From a checkpoint of a small transformer trained on Wikipedia: 1419M tokens.
MLP neurons of a small language model. Each row is named by its layer, matrix (down: output weights) and neuron, and shows model dimensions 288-351. Each number is 128 + 24 x the weight over its row's rms, rounded and kept within 0 to 255. A neuron's up and down rows have the sign that makes its largest values positive.
A block is one neuron, or neurons of one layer that tend to fire together. Before each block is what it responds to, as a language model described it from the Wikipedia text at the highest values.

Description: Table cell separators. Pipe separators in wiki tables just before a numeric cell, after names or numbers (Ricky Long | 9,013; HK Celje | 10 | 6); also mid-word name pieces (van G-ogh).
L6.down891 [ 99 110 117 118 104  78 164 113 101 123 121 117 117  64  80 123  94 132 136 142 136 134 139 145 138 135 172 156 118  78 148 106 115 150 113 147 121 176 144 176 112 114 166 108 124 167 102 157 146 138 137 115 136 109 123 132 122 136 103 154 166 132 131 136]
L6.down1249 [119  93 142 127  92 109 127 126  70  81 116 103 154 116 147 103 164 119 121 149 150 125 126 133 123 135 123 137 134 151 146 142 133 127 163 146 126 115 157 146 120 140  83  99 176 109  98 150  99 154 132 118 143 120 133 107 160 120 123 158 163  85 134 131]
L6.down1407 [120 146 125 140 152 101 142 116 106  71  95 168 148  94 153 153 133 110 127  91 121 119 186 146 128 123 137 138 105 116 113 151 108 153 124 156  65 134 148 130 158 104 155 125 115 122 103 132 157 135  97 134 122 138 143 131 160 141 133 129  62 146 113 139]
L6.down1471 [129 106 113 153 142 105 197 107 138 142  82 138 134 118 116 154 114 122  62 115 122 128 104 102 120 151 164 122 132 135 126 103 132 126  99 101  90  96 127 184 127 121 158 131 123 110 140 115 141 113  97 124 140  99 153 174 138 142 103 133 137 137 108 136]

Description: Prenominal adjectives and fragments. Adjectives or word-start fragments inside a noun phrase before its head noun, often after "with a", "has a", "of", as in ominous (score), friendly (face), f(ont).
L7.down862 [134 134 118  85 120 213 151  96 129 159 124 161 128 115 149 100 124 102 140 125 142 104 107 130 122 102 122 132 149 133 126 134 119 128 152  99 127 134 123 135 119 163 143  70 137 154 138 175 116 180 126 128 167 128 138 144 138 145 149 144 143 110 132 130]
L7.down1023 [125 119 111 138  87 133 123 140 177  86  82 133 115 101 154 155 150 112 127 121 152 133 146 127 110  95 109 110 122 143 143 135 142 103 161 141 138 118  57 150 150 144 146 141 124 109 155 118 143 146 166 115 100  92 130 189 143 161  93 146 136 121 117 165]
L7.down1226 [146 130 169 124 125 154 147 117 100  82 128 136  96 119  74 134 127 112 136 134 119 109 108 119 170 163  91  95 138 130 149 125 116 128 129 114  98  99 122 160 119 143  98  79 149 141 123 163 140 146 181 149 159 122 119 117 117 106  99  85 154  94 149 139]
L7.down1267 [119 136 111  96 129 117 101 116 126 139 107 121  76 114 139 170 145 141 101 127 126 120 160 106 120 123 121 139 110 196 133 124 145  97 111 175 156 163 155 119 135  77  95 174 117 116 117 140 102 126 162 132 109 178 150 158  97 123  98  94  86 119 156 108]

Description: Match score separators. The token right before a match score in sports results and tables, such as the team name before "3 - 1", the dash in "4–3", or " in a " before "1–1 draw".
L6.down367 [126 129 142 140  98  98 136 155 134 137 164 112 107 137  96 146  99 146 130 125 157 125 164 134 118 140 121 165 110 143 117 173 154 124 115 183 110 120 109 129 128 161 124 133 151 140 148 124 120 149 118 133 160 127 113 112 124  96 123 126 108 110 139 102]
L6.down925 [126 121 131 136 143 127 142 105 126  98 154 146 111 123 171 125 133  57 124 130 115 139  98 103 136 110 122 104 114 140 142 132 129  95 122 127 115 108  94  97 103 187 152  89 126 140 132 148 121 124 161 161 111 115 132 106 157 111 135 148  98 116 113 116]
L6.down1593 [117  65 135 114 133 122 108 125 127 118 116 137 131 145  98 111 115 106 174 143 136 107 104 102 156  87 145 123 122  84 140 112 118 111 119 149 161  79 106 164 127 110 133 143 151 137 108 122 145 141 135 158 135 102 140 136 102 141 100 125 149 134 149 136]
L6.down1923 [108 155 131 106 112 120 122 153 120 127 147 106 141 175  97 161 108 130 136 127 169 129 130 130 153 116 127  75 157 167 114 156  98 167 119 146 160 158  96 137 153 180 135 109 122 131 113 135 175 103 152 136 173 103 157 148 115 128  87 117 154 107 199  99]

Description: Honours and awards lists. Tokens continuing entries in structured lists and tables, mainly orders, decorations and heraldry, such as Cross of St. Olav, with Collar, Purple Heart, Argent and Gules.
L5.down187 [161 113 150 105 123 155 165 105 168  86  88 138 122 144 144 114 107  84 106 138 168 122 136 142  95 104 105 137 141  99 127 143 128 123 140 138 121 126  80 109 129  99  93 144 132 162 140 122 118 112  95 161 125 155  92 141 154 114 163 144 136 120 195 163]

Description: Sentence-subject endings. Final token of a sentence's subject right before its verb, mostly surname pieces in biographies (Pres-ley, Montc-alm, Mitchell), also was, they, committee.
L7.down257 [124 124 110 100 141 134 117 143 173 141 154 137 133 141 106  96 152 109 121 117 159 133  95 121  90 162  94 105 122 129 143 142 137 142 134 135 140 146 129 114 144  85 104 175 147 124 188 182  99  98 119 110 135 161 121  67 108 133 126 134 165 117 129 149]
L7.down427 [132 164  81 129 126 127 154 102 125 105 152 123 126 106 115 127 122  96 148 128 129 115 111 160 140  96 152  94  91 129 124 142 121  93 105  89 166 124 137 116 149 136 147  98 132 104  99 134 105 157 134 121 162 132 126 127 137 159 100 118 134 120  99 112]
L7.down880 [125 158  92 103 100 155 137 128 172 116 157 111 107 139  97  78 138 128 152 140 126 108 109 118 173 141 141 119 124 135 140 121 118 138 159 134  95 100 151 122 142 119 169 127 152 117 123 175 140 141  79 131 132 176 146 108 100 164 108 114 123 132 131 143]
L7.down2014 [110 103 159 110 114 144  95 124 109 118 159 112 109 118 134  99 150 131 108 165 147 161 131 118 196 148 115  95 128 134 128 126 154 132  81 147 131 159 130 148 131 158 181 105 140 128 134 179  98 133 113 167 104 153 120 116 133 191 113 119 127  67 138 113]

Description: Feature description onset. Adjectives and linking words that begin a physical feature description of an object or building, e.g. greenish, with a new, magnificent, has a.
L6.down129 [ 96 120 142 137  87 130 150 134 115 168 146 139 138 126 103 145 147 173 142 143 156 121 137 149 110 116 121 143 137 150 132 125 127  78 113 115  92 110 170 131 143  79 147 140  97 143 113 110 152 102  92 127 121 145 137 107 137 138 140 153  92 132 145 108]
L6.down1675 [ 63 121 117 138 155 116 135 149 147 164 127 138 132 168 111 112 121 141 148 113 110 131  78 101 143 138 166 111  95 147 118  86 100 137 135 140 130 129 145 159 146 117 136 189 169 135 144 143 113 172 146 109  71 156  94 115 129 156 136 145 142 147 141 148]
L6.down1778 [ 85 143  77 133 137 149 134 159  92 147 138 107 117 104 101 121 135 136 151 146 124 109 151 119 101  95 119 123  97 158 132 111 175 128 145 136 135  59 101 105 132 135  96 129 170  95 143 147 153 121 137 117 136 132 125  96 118 117 142 121 113 128 143 141]
L6.down1986 [ 97 135 113 149  91 100 133 141 144 171  93 123 133 177 162 122 104 120 123 129  99 106 113 131 110 123 126 141 130 109 125 132 111 121 114  94 123 108 131 131 176 152 156 113 146 135 110 102 132 157 129 119 135 155 100 134 137 109 159  97 158 157  79 143]

Description: Subject-ending tokens before verbs. Final token of a subject name or noun phrase just before its verb, often reviewers or characters, e.g. IndieWire, Rosie, Crawl.
L6.down494 [113 162 152 128 129 128 156 180  80 126 158 118  77  84 103  88 112 113  92 153 151 109 136 148 162 168 147 126 154 108 118 149 121 137 122 153 119 128 128 129 141  91 133 122 147 100 135 158 147 105 149 172 141 134  82 140 109 142 144 134 119 155  77 114]
L6.down770 [156 110 130 174 161 146 174 147 119 142 122 159 115  89  47  96 147 143 141 184 108 187 129 126 117 144 142 137 147 110 119 114 108  99 123  95 115 146 155 157 127 126 133 132 142 127  94 109  90 158 116 116 141 134 114 104 106 118 147 105 153 175 158 100]
L6.down1041 [150 152 118 117  89 118 111 144 127 125 163 157 119 128 122 102 141 103 126 171 131 121  99 127 175 161 148 149 149 132 137 129  91 113 117 126 157 145 133 160 134 138 149 124 182 123  85  83 136 115 149 128 109 124 132  80 144 155 159 119 147 165 106 115]
L6.down1285 [109 129 158  72 161 153 140 104 148 112 164 129 135 165  79 136 139 119 136 132 122  84 135 110 137 105 103  89 158 164 102 133 131 122 128 135 124 152 115 158 161 117 152 110 140 147 124 113 131 105 104 144 114 150  88  94 120 132 127 106 159 117 105 116]

Description: Attribute slot after has/with. Determiners and adjectives opening the noun phrase that states a property, usually after has a, with a or possessive its/their, e.g. with a different, has a draft, its focus.
L5.down483 [120 116  62 119 132  95 122 128 126 135 163 136 139 136 127 143 159  97 127 135 117 138 110  89 122 148  85  73 115 189 120 127 124 128 124 117 145 131 103 165 177 107 147 140 172 107  91 138 126  90 141 107 168 125 110 135 142 115 103 127 147 120  84  99]

Description: Word-initial letter R. Capital R split off as the first piece of a name or title after "and", "of", "|", "-" or ":", as in Ray, Rio, Razia; weaker on S and on score or date digits.
L5.down1631 [107 127 148  92  98 127 161 147 118 112 177 161 105 116  91 128 141 128 145 165 147 149 130 112  92 145 119 128 118 165 104  92 111 126 113 104  94  82 154 114  94 146 120 117 122 155  99 142 134  92 109 103 144 144 118 137 137 179 125 117 131  87 119 170]

Description: Transitive main verbs. Main or transitive verbs, often only their final word piece, right after the subject and before the object, e.g. received, we-aves, tort-ures, raised.
L5.down276 [119 142 121  93  74 139 134 156 113 117 120 149 124 138 115 105 128 139 123 128 128 128 113 118 135 113 141 139 155 130 117 146 106 155 159 132 123 138 178 164 115 110 147 148 115 130 112 141 125 145 139 162 134 117 109 109 167 114  82  99 140 174 115 169]

Description: Start of proper names. The first piece of a name at the start of a list item, table cell or colon field, especially South Asian names, such as "- A|shwat", "| U|ttara", "Director: K|en".
L6.down18 [ 96 154  91 151 128 101 126  89 109 167 128 131 116 135 149 136  92 113 128 124 110 119 187 123 131 155 106 129  90 122 118 178 132 125 136  75 154 140 171 103 171 127 109 108  79  55 146 134 110  99 106 147 124 147 133 117 113 135 133  83 139 163 119 121]
L6.down705 [132 153 170 186 102 132 151 106 135 156 120 167 126 177 126 160 165 108 132  85 103 141 111 132 173 131 110 190 159 117 119  99 137 102 103 106  70 103 160 102 146 145 112 153 140 112 142 143 191 117 127 123 157 103 127 153 125 163 108 123 108 148 119 151]
L6.down885 [147 159 128 122 152 130 117 112  99 141 136 137 124 134 111 133  88  83 131 159 147 147 159 158 142 146 127 119 121 149 112 101 137  87 140 118 100 151 142 119 109  82 134 105 149 111 152 160 136 144  94 160 159 102  94 145 114  65  85 154 139  76 191 132]
L6.down1684 [121 107 130 116 141 161 145 130 136 195 138 190 116 105 135  98 148 148 119 122 116  97 117 149 130 105 134  68 207 120 104 138 124 142 120 135  80 138 144 106 146 134 123 117 109 153 150 123 138 159 116 119 140 109 123  90 146 124 112 109 129 125 108 131]

Description: Footballer career narration. Tokens that open or carry a career narrative in footballer biographies, such as surname ends before joined, "He was", "career", "before being".
L6.down162 [120 150 141 137  99 120 129 129 108 137 134  95 120 150 117 110 121 136 106  94 121 124 115 101 156 119 144 129 150 122 107 128 144 137 174 130 175 142 119 108 133 144 119 187 137 113 127 128 109 152 162 113 141 130  93 103 136 154 146 142 118  74 126 131]
L6.down871 [166 168 117  87 137 104 111 104 151 151 120 132  78 142 132 118 141 181  77 112 116 153 148 127 104 122 130 114 136 120 110 121 107 144 152 122 146 103 136  78 109 125 142 145 123 134 125 121  97 109 119 115 131 162 143 124 138 139  94 111 110 104 170 102]
L6.down1230 [125  95 123 155 111 123 180 136 147 126 117 142 141 119 121 158  92 141 150  94 139  75 113 107 130 140 161 135 149 120 123 109 131 100 116 154 140  98 152 129 150 124 162 124  70 168 108  80 187  91 147 123 118 106 163 133 140 105  87 134 124 149 103 110]
L6.down1450 [ 82 152 106 153 124 145  86 161  71 127 117 120 100 145 184 177 151 117 164 107 125 174 156 125 104 151 123 167  93 137 168  97 164 104 128 109 123 147 119 130 105 102 177 129 136 142  90  97 105 108 151  91 138 151 117 134 119 115 141  74 149  71 122 115]

Description: Transitive verb onsets. Main verbs, or the first pieces of split verbs, that begin a predicate and expect an object next, as in confirmed, carried, ext-rad-ite.
L7.down50 [ 97 133 119 107 119 141 101 117  77 121 141 142 152 102 140 163 118 116 144 138 164 148 116 112 155 116 125 103 114 125 134 116  94 145 116 140  82 121 131 118 153 114 113 128 137 114 101 121 136 119 130 141 157 100 124 128 156 109 157 132 132 144  79 146]
L7.down70 [106 142 165 108 155 170 126 148 103 127 110 133 142 126 104 144  85 121  86 184  98 129 134 165 117  93 130 136 142 105 152 189  90 109  89 123 147 104 103 154  93 146 119 149 115  98 132 142 122 149 105 127 128 178  93 137 136  90 153 162 204  77 144 118]
L7.down353 [115 134 140 127 131 119 134 176 177  93 100 122 106 125  88 132 131 134 120 103 146 102  99 137 105  93 108 108 101 159 115 121 113 113  78 109 130 137 183 131 136 185 138 118 160 139 146 104  97 139  99  82 139 138 156  88 122 160 132 138 142  97 115 188]
L7.down390 [109 103 124 117 131 187 108  90 132  53 140 140 115 105 148 113 112 101  93 137 129 120 135 102 122 108 156 124 109 140 135 126 114 115 138 127 139 159 143 134 141 151 132 172 125 132  90 142 139  90 135 150 140 131 134 145 144 134 119 120  92 108 144 136]

Description: Honours and award citations. Tokens in award, honour and heraldry text, like list items of orders, "for his" after a medal, Purple Heart, "on a" chevron.
L6.down571 [120 162  92 113 102 106  84 110 139 140 104 113 169 153 140  99 133  99 148 129 109 151 106 129 120 137 131 168 101 129 124 140 119 117 105 142 125 153 115 125 117 114 137 140 117 140 119 139 162 144 126 197 127 148 122 126 167 123 160 101 116 119 122 156]
L6.down1276 [127 108  71 124 120 149  83 110 115 134 152 136 158 131 117 100 132  73 207 108  89  91  97 113 124 138 121 113 157 139 150 198 102 145 109 121 121 108 131  94 118 107 161  96 155 104 130 129 105 132 128 116 114 137 157 168  92  95 118 115 168  95 147  99]
L6.down1690 [118 127 145 130 142 129 122 138 129 141 137 155 127 113 105 161 101 121 103 117 155 124 101 117 117 100 111 116 150 112 120 113 100 146 125  89 121 116 155 103 144 129 100 162 110 118 136  80 144 136 151 114 151 119 123  84 139 114 156 103 140 104 144 169]
L6.down1726 [132 112 118 114 128 127 138 115 143 129 141 130 131 138 150  86 141 129 136 157 153 155 122 117 180 175 138  71 106  66 163 115 114 127 127 165 104  98 159 101 102 113 185 115 126 111 130 138 124 118 122 158 123 122 149 139 105 124  98 171  92 106  83  67]

Description: Capital R name starts. An initial capital R (sometimes S or U) beginning a proper name, often after a list dash, pipe or "in", as in Ranji, Randeep, Rampur.
L7.down298 [144 108 130 136  69 137 154 142 136  85 107 140  49 172  84 134 166 165 143 129 103 150 128 116 104 158 110  96 173 123 136 157 110 147 130 149 158 152 130 151 128 179  63 123 132 164 102 179 133 123 112 153 123 123  89 170 144  91  86 103 142 120 154 161]
L7.down1595 [135 122 110 170 119 121 103 123 129 145 134  79 155 161 152 139 131  80 141 130  86 112 132 138 156 123 114 120 174 100 134 138 141 121 144 126  95 152 162 120 116  76 132 143 178 136 162 172 114 142 181 142 115 152 142 106 116  72 153 116 141 127 125  59]
L7.down1827 [171  94 141 106 125 181 174 120 136 161  66 190 134 134 122 167 129 100 114 134 136 121 118 152 137 121 118 123 107 138 127 127 125 103 135 151 124  90 126 151 144 133 127  83 123 154 125 141 115 118 117 137 139 130 144 123 108 130  94 133 122 156 131 116]
L7.down2007 [128 148 117  98 152 137 124 127 125 164 127 106 151 133 141 137  95 127 155 129 140 130 128 168 112 148 119 108  96 106 123 154 129 156 173 137 101 118 115 157 135 112 126 158 169 146 143 115 105 172 156 130 132 138 146 116 153 172 112 121 126 115 146 124]

Description: Music terms and table fields. Instrument, genre and release words in music credits and lists (guitar, rhythm box, single, track, rock), plus parentheses and separators inside statistics tables.
L5.down147 [157 128 162 144 140 147 123 134 162 110 127  99 160 121 157 116 122 131 105 146 172 140 152 145 144 133  65 109 177 142 100 104 143 139 120 113 153 120 119 126 113  98 124 170  99  96 137 131 112  95 178 141 135 116 109 141 119 117 127 153 118 193 151 158]

Description: Table cell separators. Pipe separators in wiki-style stat and election tables, after a games-played count or candidate name and before the next number, plus occasional mid-word pieces like b(ony), c(ross), d(arts).
L5.down1453 [159 116 175  95 107 151 130 106 109 118 107  77 158 127 169 125 128  86 116 136 130 170 105 172 133  95 156 173 139 130 120 138 117 106 112 104 150 117 149 107 133 171 117 134 145 145  79 118 120 119 142 162 144 154 128 130 117 112 112 116 197 111 103 150]

Description: Transitive action verbs. Main verbs right after a subject, usually transitive and awaiting an object, often in battle or plot narration, e.g. captured, crush, escort, produced.
L7.down653 [ 87 153 120 112  98 124 145 115 164 142 141 155 121 146 163 108 111 155 114  97 159 112  99 127 146 138  98 146 128 117 143 142 118 128  86 132 139 141 134 162 140  84 120 137 130 140 144 119 151 170 148 131 166 153 138 109 147 137 122 141 148 107  89 194]
L7.down866 [ 98 160 137 130 150 141 137 126 121 131 152 152  94 110 121  99 146 124 122 117 129 131 132 116 122 152 106 113 128 150 121 118 129 130 177 157  97 108 157 164 122 120 125 104 104 104  85 130 130 128 102 161 100 160 147 162 156 179 106 143 147 109 163 141]
L7.down919 [100 115 137 137 104 139 143 109 177 114 190 126 133 143 135 115 148 149 136 146  53  97 179 146 136 115 169 145 106 120 130 155 128 115 145 136 139 153 142 126 150 140 104 133 136 172 102 112 134 144 129 141 106 139 149 150 157 146 124 121 156 123 127 125]
L7.down1186 [116 127 117 139 141 108 145 153 141 133 158 141 132 130  45 114 113 100 138 129 103 118 141  79 181 160 118 105 135 125 133  97 138 142 143 132  95 131 109 149 144 131 119 171  78  83 106 100 143 104 137  92  86 161 138 102 130 132 121 128 112 100 129 116]

Description: Main verb start after subject. The first piece of a finite main verb that follows its subject, often split as in w-ere, d-raws, emphas-ize, commemor-ate.
L6.down133 [ 79 135 113 140 143 117 132 105 116 138 134 134 127 130 168 152 122 142 136 159 174 114 101 132 146 180 130 127 106 109 144 105 165 142 131 120 115 125  89 134 118  91 149 139 122 107 103 164 112  97  92  92 183 140  82 156 136 128  95 135 117 110  98  87]
L6.down272 [103 129 132 148 146 136 156 136 132 136 100 131 125 102 118 197 115 125 109 134 180 157 185  97  92 147 126 106 140 133 126 142 119 135 141 118 103 110 115 157 102 164 141  98 158 111 141  92 119 102 157 149 123 139  77 163  92 144  96 117 115 142 132  74]
L6.down1013 [104 121  96 121 137 176 134 143 117 121 124 127 147 122 123 135 183 131 102 130 125 133 134  94  78 136 122 128 112 119 133 136 147 172 141 108 129 140 174 138 103 131 158 143 133  85  93 126 145 148 146 106  75 107 130 125 137 156 100 122  86 139 126  97]
L6.down1225 [107  81 114 160 139 102 136 141 158  98 121 128 119 107 156 140 149 150 130 131 139 111 148 135 126 123  97 137 117 126 153 156 137 160 144 124 114 128 114 135 128 126 163 152 149 101  90 110 149 106 127 114 144  99 130 126 149 139 104 109 147 110 133 129]

Description: List-field separators. Delimiters such as dashes, pipes, commas and parentheses closing a name or entry in credits lists, personnel sections and tables, e.g. "Gordon Dennis –", "Mashburn |"; sometimes scattered prose words.
L7.down193 [124 156 136 110 146 104 144 179 140  88 128 134 132 134 107 133 180  51 135 131 174  93 126 174 125 154 112 120 144 169 152  90  76 129 107 113 126 113 140 128  90 110 112 143 142 115 128 148 157 105  88  90  97 139 114 145 131 131  57 143 144 182 115 149]
L7.down329 [146 120 149 138 134 131  98 138 128 142 111 134 151 145 120 142 148 119  96 117 167 119 156 115  93 135 131 132 133 152 130 105 140 123 124 132 116 129 155 159  96 146 139 106 101  96 147 125 157 111 159 118 155  96 108 128 143 142 155 133 129 153 109 100]
L7.down345 [124 128 140 103 158 136 119 110 149 169  98 128 137 143 129 111 126 171 127 135 119 114 127 112 128 124 165 131  95 122 116 101  74 161 113 120 158 146  85 135  99 107 136 143 172 124 125  84 131 101 101 136 121 129 122 130 137 123 151 100 132  98 123 126]
L7.down681 [148 130  90 134  92 148 132 138 113 151  96 133  95 122 111 131 116 116 118 127 123 118 112 122 106 131 130 109  94 103 102 141 171 103 135  89 120 106 106 125  86 139  93 142 131 111  78 130  65 113  95 140 134 106 151 154 132 114 126 162 117  84 145 109]

Description: Personnel credit separators. Punctuation and connectors in musician/personnel credit lists (commas, dashes, "and" between instruments or roles, e.g. "sitar (6)," "bass, drums," "– engineer"), plus weaker "as a" before job titles.
L6.down225 [ 98 101 117 146 108 127 116 160 191 116  91 121 124  99 126 130 136 192 124 113 175 120 104 172 168 119  93  71 131 104 103 134 109 112 109  92 128 130 120 142 127 113 103 127 136  93 124 124 130 132  87 143 148 105 189 143 118 128 127  95 119 166 112 138]
L6.down752 [125  98 108 118 130 111 121 117 115 155 161 124 117 110 133 113 144 134  97 108  91 138 123 134 123 109 137 112 117 121 172 112  91 127 114 113 143 165  21 146 142  96  94 106 149 146 129 121 129 110 115 155 137 102  94  96 107 118 146 108 125 183 100 139]
L6.down1059 [123  95 133 127 119 148  89 134 129 102 125 136 128 111 107  93 132 129 111 115 160 151 134 127 179 118 118 102 109 165 123 126 123  94 123 118 132 112 138 162 109 130 160 135 158 120 162 157 121 140  88 116 146 115 116  96 152 118 128 126 151  95 119 136]
L6.down1374 [130 117 116 145 114  93 111 124 136 134 139 138 166 131 130 129 145 192 108 126 134 153 132 141  67 121 118 150 132 119 140 132 103 130 130  56 142 132 124 156 103 133 120 117 113 111 141 102 151  99 157 127 157 148 139 145 178 126 114  92 122 109 123 167]

Description: Numeric-field starts. First digits of numbers and the separators just before them (pipes, commas, dashes, decimal points) in tables, scores, dates and lists.
L7.down542 [ 84 106  55 142 156 105 137 134 102 114 100 124 139 114 153 170 120 167  88 148 110 151 132 124 147 113 110 140 130 160 136 118 167 144 140 143 158 110 107 130 135 147 136  93  94 123 119  96 113 139 127 136 137 154 142  94 117  99 118 141 120 151 144 120]
L7.down1427 [134 127  83 130 117 127  86  90 184 126 105 100 126 129 101 142 107  75 145 140 142 139 100 113 149 119 112 145 116 158 139  96 117 123 149 142 107 100 144 136 122 106 154 145 136 109 124 103 112 101 126 154 117 129 114 148 146 116 175 103 151 126 125 161]
L7.down1901 [118 148  98 130 113 100 125 120 144 108 146 108 160 114 128  88 175 110 137 119 144 114 103 109 107  75 155  80 158 127 137 136 134 134  89 141 140 100 136  90 129 153 115  85 145 111 133 147 123 121 101  90 132 150  85  90 102 103 175  80  89 112 115 150]
L7.down1999 [140  98 161 154 119 152  82 162 118 147 144  78 144 144 123 161 145 127  96 174 139 135 110 157 116 124 124 151 131 132 170  84 153 164 116 145 167 136 118 126 143 105 149 120 121 129 149 125 121 188 142 114 136 142 160 115 140  90 121 118 145 134 115 154]

Description: Before a person's name. Separators (comma, pipe, dash, colon, line break) that often carry a name's first letter, starting a person's name in lists, cast credits, election tables, e.g. ", S|arah", "| S|eth".
L6.down263 [115 148 133 151 132  75 151  87 101 178 161 122 174 134 121 132 105 136 130 109 111 178 129 104  84  94 122 110  89 112 131 132 118  93 168 153 143  81  86 126 171  84 132 170 104 108 132 121 163 125 139  67 109 125 111 115 153 152 139 144 142 180  81 108]
L6.down336 [129 124 158 111 112 109 122 109 120 124 118  92 135 148 169 150 134  79 140 112 109 135 163 175 101 115  96 145  98 128 133 141 122 171 140 148 158 185 123 160  98 128 119 144 182 151 111 111  93 103 130 144 135 175 148 194 133 139 124 115 120 149 114 125]
L6.down1474 [125 153 157 126 135 101 109 141 137 130 155  78 131 127  82 124 114 108 134  99 103 119 127 183 178 133 134 108 143 110 138 140  99 106 120 137 125 170 135 120 183 148 109 111 134 104 116 160 132 133 121 125 198 109 141 179 137 123 120  71 120 146 142 129]
L6.down2001 [133 129 120 132 122 136 111 134 119 126 114 118  70 142  97  86 139 131 124  96 119 166 105  96 111 154 120 130 147 127 117 173 123  99 170 147  94 148 125 134 141 128  99 141 112 138 123 107 142 121 133 119 130 105 169  59 116 158 149 106 136 158 142 128]

Description: Rare-name word fragments. Early word pieces inside unusual foreign or proper names (Em in Embraer, Im in Imolese, S in Sebastián), plus heraldic/order terms and heading or score marks.
L7.down280 [106 190 151 112 132 136 146 148 135 100 143 119 137 132 137 134 141  82  93 128 122  85 139 138 129 169 118 111 162 100 140 164 165 130 111 152 152 169 103 147 142 115 144 137 128 132 137 118  87 164 130 131 152 138 165  99 145 113  82 125 183 130  97 127]
L7.down796 [124 100 182  58 118  93 131 106 108 177 173 166 133 139 123 141  93  99 106 123 122 147 121 126 145  93  74  94 166 150 138 119 139  95 104 168 118 130 154 110 115 128  99 142 120  89 149 182 126 123 147 114 120 151 143 127 129 167 145 127 101 142 163  88]
L7.down1415 [154 141 132 139  98 134 105 104 114 112 115 162 152 113 194 110 116 128 109 116 146 121 111 138 157 109 169 131 137 156 137 112 134 174  96 128 101 175  95 111 136 144 182 123 142 112 121 102 143 165  96  99 154 146 129 127 122 117 141 170 101 136 170 151]
L7.down1602 [151 109 121 105 121  91 101 143 158  99 144 129 112 158 127  92 156 166 120 127 178 147 111 182 163 103 131  93 147 132 126 107 159  75 137 151 162 120 159 101 151 136 111 122 166 120 121 150 160 114 123 174 144 128 119 140 150 145 123 133 129 109 142 109]

Description: Transitive verbs expecting objects. Action verbs, often bare infinitives after to, that take a following object (interpret, set, destroy, cross, score); rarely table pipes.
L5.down463 [ 97 140 167 119 152 142 109 132  63 146 134 129 122 157 123 117 124 100 147 132 145  89 151 120 191 113 137 189  94  91 183 122  83 136 141 114 123 199 149 125 129 122 120 127 119 110 133 117 145 174  86 146 124 116 132 166 129 138 106 106 124  97  83 139]

Description: Sentence-initial subject head. Final token of a noun phrase or name that begins a sentence as its subject, right before the verb, e.g. "The deal", "This dataset", "Elizabeth Warren".
L5.down877 [106 113 152 161 108 133 142 205 128  73 146 144 119  87 115  97 119 113  97  99 138 137 139 106 145 149 100  76 113 154  78 135 118 143 117 170  79  83 137 152 174 113 118 130 165 154 112 161 187 149  93 109 130 109 129 130 108 182 105 163 141 148 140 134]